Weights of a small GPT-style language model, trained from scratch on English Wikipedia: 12 heads of 32, RMSNorm before and after each block.
MLP neurons of a small language model. Each row is named by its layer, matrix (gate and up: input weights) and neuron, and shows model dimensions 176-367. Each number is 500 + 25 x the weight over its row's rms, rounded and kept within 0 to 999. Numbers have three digits each. A neuron's up and down rows have the sign that makes its largest values positive.
After each neuron's rows, "fires in" lists the words (lower case) most often at its 100 highest values on Wikipedia text that the model never trained on.

L2.gate421:495477485515506487481504508505530493494517570496489530486480501498480502548465483525532507507497505479544507519490504500485457505507462461467546470516495483476452490453511528547467514493543512515498496467503486530476499477502529534458493500482473468519471492475507460524514507490496494545496504514457473489510498532493510482488507456509468503518533508508453534478494477498472536542498468521506443474505501520495516508487542495544509535473507480529488480521514527443473479517480531505494492498455468537486520492548444541561492436472546522485483528527501514505469483463519512493
L2.up421:506468490493485514480466520491472455505491481507509515506517492512521494528500472534485520532540497447555467481513491494516550505517521498508520481507446514526509487507481508483482509483481519495445481546473521515490451519489474521515510498485433532485493519504505520475496493487529507515536483502486486492451436482516500501502464496541486499507452502515520478507515561504468522523512492526468445524536471485526481511489508460508519452551520495508483520495521565534487503464523487520541524467493514488525474494507495514513491502459518518480518516489517493485443514519495513492
fires in: "music", "album", "song", "film", "albums", "songs"

L5.gate556:547480487519471529538513527480506509505508536477494502480472497512467534497473446482502509526482491501475481479517549485505443482474541483504479525533483495512496499502480509518465483525488496462490534503519487451505561489512492507526499529498498495477478487496491482499496486508507452515533493532503474553476495498525491528515506507516520474457461476475526504501553485491513490518528516572499484475491488504512494524506502531468532496519543495495513575462520517525504479502537497459490511443542495520517501493480460483515520500514493501491497527513478501521529540533506517543
L5.up556:487513503529503535485487515476499517499493485474498475480500522534520444493483473566485498525522512481517502477526486468537541546566529513458483465502501529501509506480517505546497499436485512483507485472486460487483455525489519520483432495519523538478483512511479491487488496500536521490513481512451493500513495524469536491466497475527495514515501522496447487518478498480478532494509485494512485512466442466506473473481524517492479527563496486468490514508500528502500453502469497471525499482489546463512482485511483476512534469431539498490546515494532512548484525521479498530
fires in: "film", "book", "album", "films", "newspaper"

L5.gate782:534497508464532515494508497478477507523500516567519493455483490476512521455446506508505469464483517513493495515494489490478517506510481535499479506488509513501517529487506514500420556538510507494451501474482512508495502475512496545526510546518427489481515473505506520512456482503512503489484519518498486512530534533536489467481496518499506491515486481488525524519494488509506513482521567531506506453491493493492421471512494519464517502459478469455476518529519489501473464479486489533501488444505511514534446498489483500543523527530459537505556467510522524511475504497508486540
L5.up782:505444486514512532502507543496509483484495502566493500510522462521521514516494505477536513500519483507545508478538512488507530551539501500502451502532494476517467485488507499501515557444505543494531519519474459490501501459558538513535557531497484507474499515503473510513473449489492454470550513469485493505531452514534505510498459440508509508501496504497494487478455511482497534449561522491462507482484449483548500486510479506493507510508479483524490510507483548506494496553504472514494504496492496450517517522459511516476509494476537477490481521540523507503489521519486500489
fires in: "music", "film", "films", "tv", "television"

L3.gate893:535524478474510495522497514503513501553505495485523487512502539523455536492483492476475549499470538542508523489509484470544502502502445557517459531513495529469480482493499501502478500483501521524527479491481513475473515483512474517498467476479505543514514473500513514539501565513485437518492566479484490492513451526470477519451505530479480493528526471544474499491467551494504490491519494480472477501514524497508471533476481546537523490511527461493479529520533463497486489495490497496483567506501524546535452508536484514529492520492520455462495524520480492468472537494522525495
L3.up893:540502500498476498528472499527528497511517491488507531477519538515495534501495495488529538469528502532532516502501466507507460500496490490485517481485559491447493519524515500498532510464547509545486446510491506470536532505497488525518512480501536530500500508511508510515513518486514502499491451481498498474469560532499503538466484484500501461497461432537525496503488509489499456495480531511479512514484517522535500493474497530540487448505501519489481490479509525476540549496500514503522523519486532511450508479487496520536510488506483497496489496500490509510538488515518523511
fires in: "early", "late", "later", "further", "after", "addition"

L2.gate717:479513493522452499541514482520539506529536516498505498466503470527487506514499485537506508474539508469475531478469469502592454489491503516467503520509490503488546474514468499479515480490467483486498502522535462488532521509495458487513474521481507476485539502517449525471526458528496470558485519518485495503496485505475489450528534529478513519481493518538497489471492499502523490500481507511503489500481470507525538520513515492517493508480510439518517507466454476473473518492455483510493461546507524515511510488525520501520455528492513480509503487536527493553477504500477543496
L2.up717:503505459492515491474497492492508492510502491490468507514437503517532460521473502483525505472505467490473498498529453476501454504474538465515527538501499521462539539492499470510515494506496499507480523552502492501496536529458515489496500586476500492546447499494522509441501488512521476516534528480538549478493500523489493489481525484495528476517524536501532491498512529483534514502478490499501511498506489505502513508500548447487453479510542497537508494511494534528443528514470464486504470488478494500482490534513533444478511493476494548509490514480492478505494456525528521470
fires in: "20", "election", "road", "fully", "elections"

L3.gate473:544540492520539543513486530511495517467528492536486536500506507509485485461509509560492505566504487495520489463512531506519482520490468499509526518474520537501496496473508520531460492468502543447491484528525522512515537534519508508497447506528564530506507484518539480515547450496489497499512515487498462529464524477527531480489513507455522521494488509515482493472460530505492513534504533517493492515461478493492509510489510494488463501509516491511520517511554464520511499501584470497499543505488506476456474487485491515512488502526480516490537525469477498515537569472531471478
L3.up473:509481505519496485478465523505460510490506516530468479482463516469488494532492491516482537538519527468523496459521478497490519485496512486463489511512436487476522471453519517515449509511513510507522512477521509504472483514520447478476506497476495501521508504477452535508503530492531476463526480514509432514531466500492489484521492548517464512507530505508519488474515507501494498451494472508504527532528500474524488526521454545500572513446482467475508563539507544517505501522511473543496474484532500455521507525519457540495498437495498513492537502522471497499494460494490480549
fires in: "album", "records", "songs", "film", "albums", "song"

L8.gate644:497504535486484533563468490516454513441541501503508491483533520467487529520490522483476501476534475527510509550499509533500505493497497525473500512443462561504526505514484488520506517461473499517511500530518509492487484468479502456496500491495434524549510476508499505470533489481515466527524527518535497469459518501463512490530546505459483467500513521520453470473525512532509509522511477534482520501430489533477513532496499553513520486493528524479450498466516517480483466485525513498526497477486467508492503521477508472483495481520437500500479477497521520517465437480469492515
L8.up644:507500516459486526522488512493481486492511505471528494498472486510520499488482538476473520514449525490520488461489452509510485490489521518471487498532492476545504505514506473505497514503499565520488529563485458518487464503472509489497441494505496521482552499487530521534544503486550528484512524514526463471538522486489483519465446476505538512501486503552454517489474501532509449505488521523459513503502490513473520535522492483529538498494524452465516477497456476534508528516508505533515479492536515484518469481510519461493523499549480492504438503455446565511512481512546524467
fires in: "days", "years", "even", "no", "just", "such"

L6.gate874:503522557536488520535417488495467490510491519480501492514515541550527532476481536477470519510489461487548467519496481520477522505499496477484507519490488556531470464519526509525496503477503461497482552516534513469517543487484521505546505451518470492480472486470488499483475524484502450486494491478488484530493508503494539481517478520536491477498522517485479492472535538522460515504487521519490489506488466505534539521488524518525503453474469478511480481514533503516519508475498530482524509494498537496438513514548503490458550507468540479518480510509485520543506478529495514517
L6.up874:521522471521443508476483515509484473518483461533482517505509459481516492493464456515452512512519540496519468473497508480502517535447464498455539538494492518477489540507468501515495525499509479502505551528523485517510488468507479508489496490459532475511488494432482531504519539491483551459483475510494509490484499491469499490515555463489544441504537485436533514516516547510490474517527506511499489473475452517518498438471463497478514521508531521459544507505531507482554498451498502531563528525483517536474494506477485489529554487508524512476482490498515513465458482480524490543
fires in: "one", "born", "with", "second", "headquarters"

L9.gate329:521492495517488515490539536525489490519492491496548509493491504525522467500513492497569508484523514492498439469532502510494544527485491520504488491480512525505495482475468506447525516528524495476498495433508518460491531502466499494483505522485463490499491482528500447475473524522492493446493537489509556498467507503557495526533455513477540497473532519477537481535491506468479534501517483556536499507489487483482464530483481496516515544528455507523534499505508494471485545502561542458489493490530457530511470477522539512500492454513478504540490482523539523505514511462494505511
L9.up329:554520523499525503501496521573527498490480494479498488500548513510522477457491522528491497527459494506499530502522500539477526488476494500505519555539504493537520477474476519509468507497524493510493522442548486491511496513465502507494537495505503522486483501468475472491482508475529414509494500542478494561512528516489505506524512512560504522500449531494523518491449494482478457505487531437516507480474488473495510469499500486480507520533516503493543494510510496484493521473500480505510550508530552514511494505471406476518491498459539466442496552478518502500521486459499524482
fires in: "as"

L6.gate602:517527494496524527515507506510512478504492493448478479499497541489497495522509486529542480505524498500489501539492504535529482531499502462502527500504489462541473513494498511546490487544486469506520528507520550501460520558479484525517551551495507492523490509560449444542498469495479470522497528501525502505533529483520489487505499507498506492513495476559480543471506486488491515493474505576496523543505485464517501501477451515504540529514508539501482487506535516468496515531484481476492488493519553512516473520535493483493469455556475550550488484518519527530538468439476558502
L6.up602:519481544486506473465498537541485514519507478507522507505463493460519505486509519496483471518500524473486468507488496530545507499473478522504482460500501505496493520479478550523477564511468509476482504477509529463488499498543553494484502537541509509500485524534534481454519442506449496541510583535488494482493525420483471535483477472492508510484505542527488518515486474482485446490498489444489472493494440479532511517523544437529514533499549504494500499498465513488522469488477536490493526525484542476519504497517470439481520446499539480494500502500488532507491531521504503494
fires in: "as", "asked", "78"

L5.gate136:512484506500476479466504490463492546540445493469542460548515471480528496506483459518548526466509495478485499507491496496504512462479476477498486477519477539494487522467543511499489432472536487505495537509518503462490563520483481494488448508552491467503514484523475477527508497458459528509543514531504493506525534508501450532520476513530489514489476496504493498481505548509458491531506521553493474506527529512489493558485521485501526499548561466475498484499527518444519536447502523501503504506446492502486535520518542493508496504513505474458475508511471497537453516525487460472
L5.up136:479495435464495484567499484499475504524468522514471528483557550492514503475508501498498502553462560444494493500491512495486488520491479507475513522499483501491511549504486504497518510484526481432502499525509546520483542480501484480494508505496514536520494531475489510495498471533498502541494509502545440490520455505510500508500510542564540497469483507458501519531524469558526543515471501505494473473543489527546476526503519497498490466521480513468489520482521508518506488517549502509497501525474549503500519511520517506472510495460482527496480473459481503523478465496502496520
fires in: "he", "they", "heavy"

L2.gate166:489486501496477471442491487530480549525525469492544477475512514516469491504476508475489537518487497507441534543539495530463492511482463513504462496519455541495487494524524478458506509484492473451542490501457517492453507450479515522528465511513541500513463491462517539525532521496529484543484476491530502533504504515478464510504504518516468498479534486513480551462544514494529502501458496474541508512493478488454483518509467549503484492476544482471513527519505544542509508519505503514460522452506522489463529483481510468505483556507533473467483510484482513525505527472521521473
L2.up166:549507489501540530516516470448495500502544473497482512469490505497529530470481511509508473477498477515570533485456473484515530448516512487477540508523486478481484554494550528453498491472502489543471492474474457519491473510467496511492475453524499527473574499523463493519514517527478488512478519509530481516503438509517522505489468516524499502509473550510521453518448490528478485494496480512507515500502509514533498514487489504484498494526497540477471488495485518487527448479468526521481498472505503481499474505489479509498517486509516479493469473526514505501498511511485455480
fires in: "october", "early", "september", "late", "24", "video"

L5.gate694:536477511516489524518454473472516527521484516413490539520529508495494545451512499479530496510513516487507481517508509549509493546455482533501490525519478498461506466475506518522516550514523524509525470502489474486480516514433498530480500481510496449484470498503484488489517520522512481506489493541506508543529507476469470504514468511492525499487466511502467494478524502525494550509478499486482497448513491526483485471494462536516524479491536489531515461461495519450466494497462531460515542510465534478468475519495464493533550483504527525519511489496500517520497514500461522467
L5.up694:496502536531501447511524479495531494490514485520526508535485486462487512511511500486546541489481464485468496529504458495486497478521471496505549472497489493502524524516510566475498472495499494499506455448532532484523452537499452491482503522513520504467457463523472473504469503451517515527493528509462503495483510454465492579519474523521503490494538526492493464446499472458511510473488479519533556488475500512554474507479491514535553488509520488483507480488524495527485448489505497472498527481488491494508493477540450467464473478502539513461503493539536490486476465480498519485
fires in: "as", "became", "10", "into", "it"

L9.gate26:528520511543493495526498524505501472509470486473529471542480517472496487501496492502497462501470483525521547508499460495526515469507572516557472456539507502519530502555519489480546469476537539475492510504466477493502519484501492502531495487512462520550492426493522502493484475520463516530540549505514522498517453472459501560559484480476487535469488502488486501496531486555506527526501519537449509532464475514513504447457486536463505486535488470547501522536510494492498514533550494514504476493505499520537461490497487476481478503476465495487511494552502464532479470486535506480
L9.up26:490498515527552493483548486499512493488467529504493527440462503432499501520485478521470509532554541506507476462497494499482479482496487498492449503492485497479495488491498524498519500530459520551480488489484516485478473467464477501520517503475513506506520518469531494534521527530510477473527537515525509531549469508514517470489489482493481496496524505509459487489504512495501500546520485485514490505483483505477503481502489487460531487490516469508510497469508507533488507503493524550507484488513497489468499450557511565510536493507508512465493513540490529502512508457498465445
fires in: "days", "years", "year", "weeks", "day"

L3.gate10:561529489561515514477475510495511501488499511476500474477491504546524482497425502492530479480538487484554500524556489532517513484532481504498474476522509501471516528492483507494514515482515511450481484467519467475509483471522495538509519493505502491537464480520524434464518432489438511463475497500494493475513525466511523528517525492486490476469496456451509463513505442525475495515524536462471500482522552549477497477509496520484521529528505515477523532553510497503472565469479513500494458505444524535500517494487460545526527528514520485470447516541486482515480514487492514493
L3.up10:472489530488491499476521522497486475437500500491510491493547544524494522518507499519521492500508528475508516522512480477518496498520513510505534504493485489502494463490500441513508473482535502558511500524531480545477500518466534505476461504521504498473502493446492500443500496520504511502485561542543512491479550544519523511544487552495511465494497462525507519519504523534499457523491519484497509512505510541479471527498516521535435505476461497515481488502525505516549430484470495503502522496492497489518506471471492499515520491470468493503469484448509447533493473495532505480
fires in: "it", "they", "he"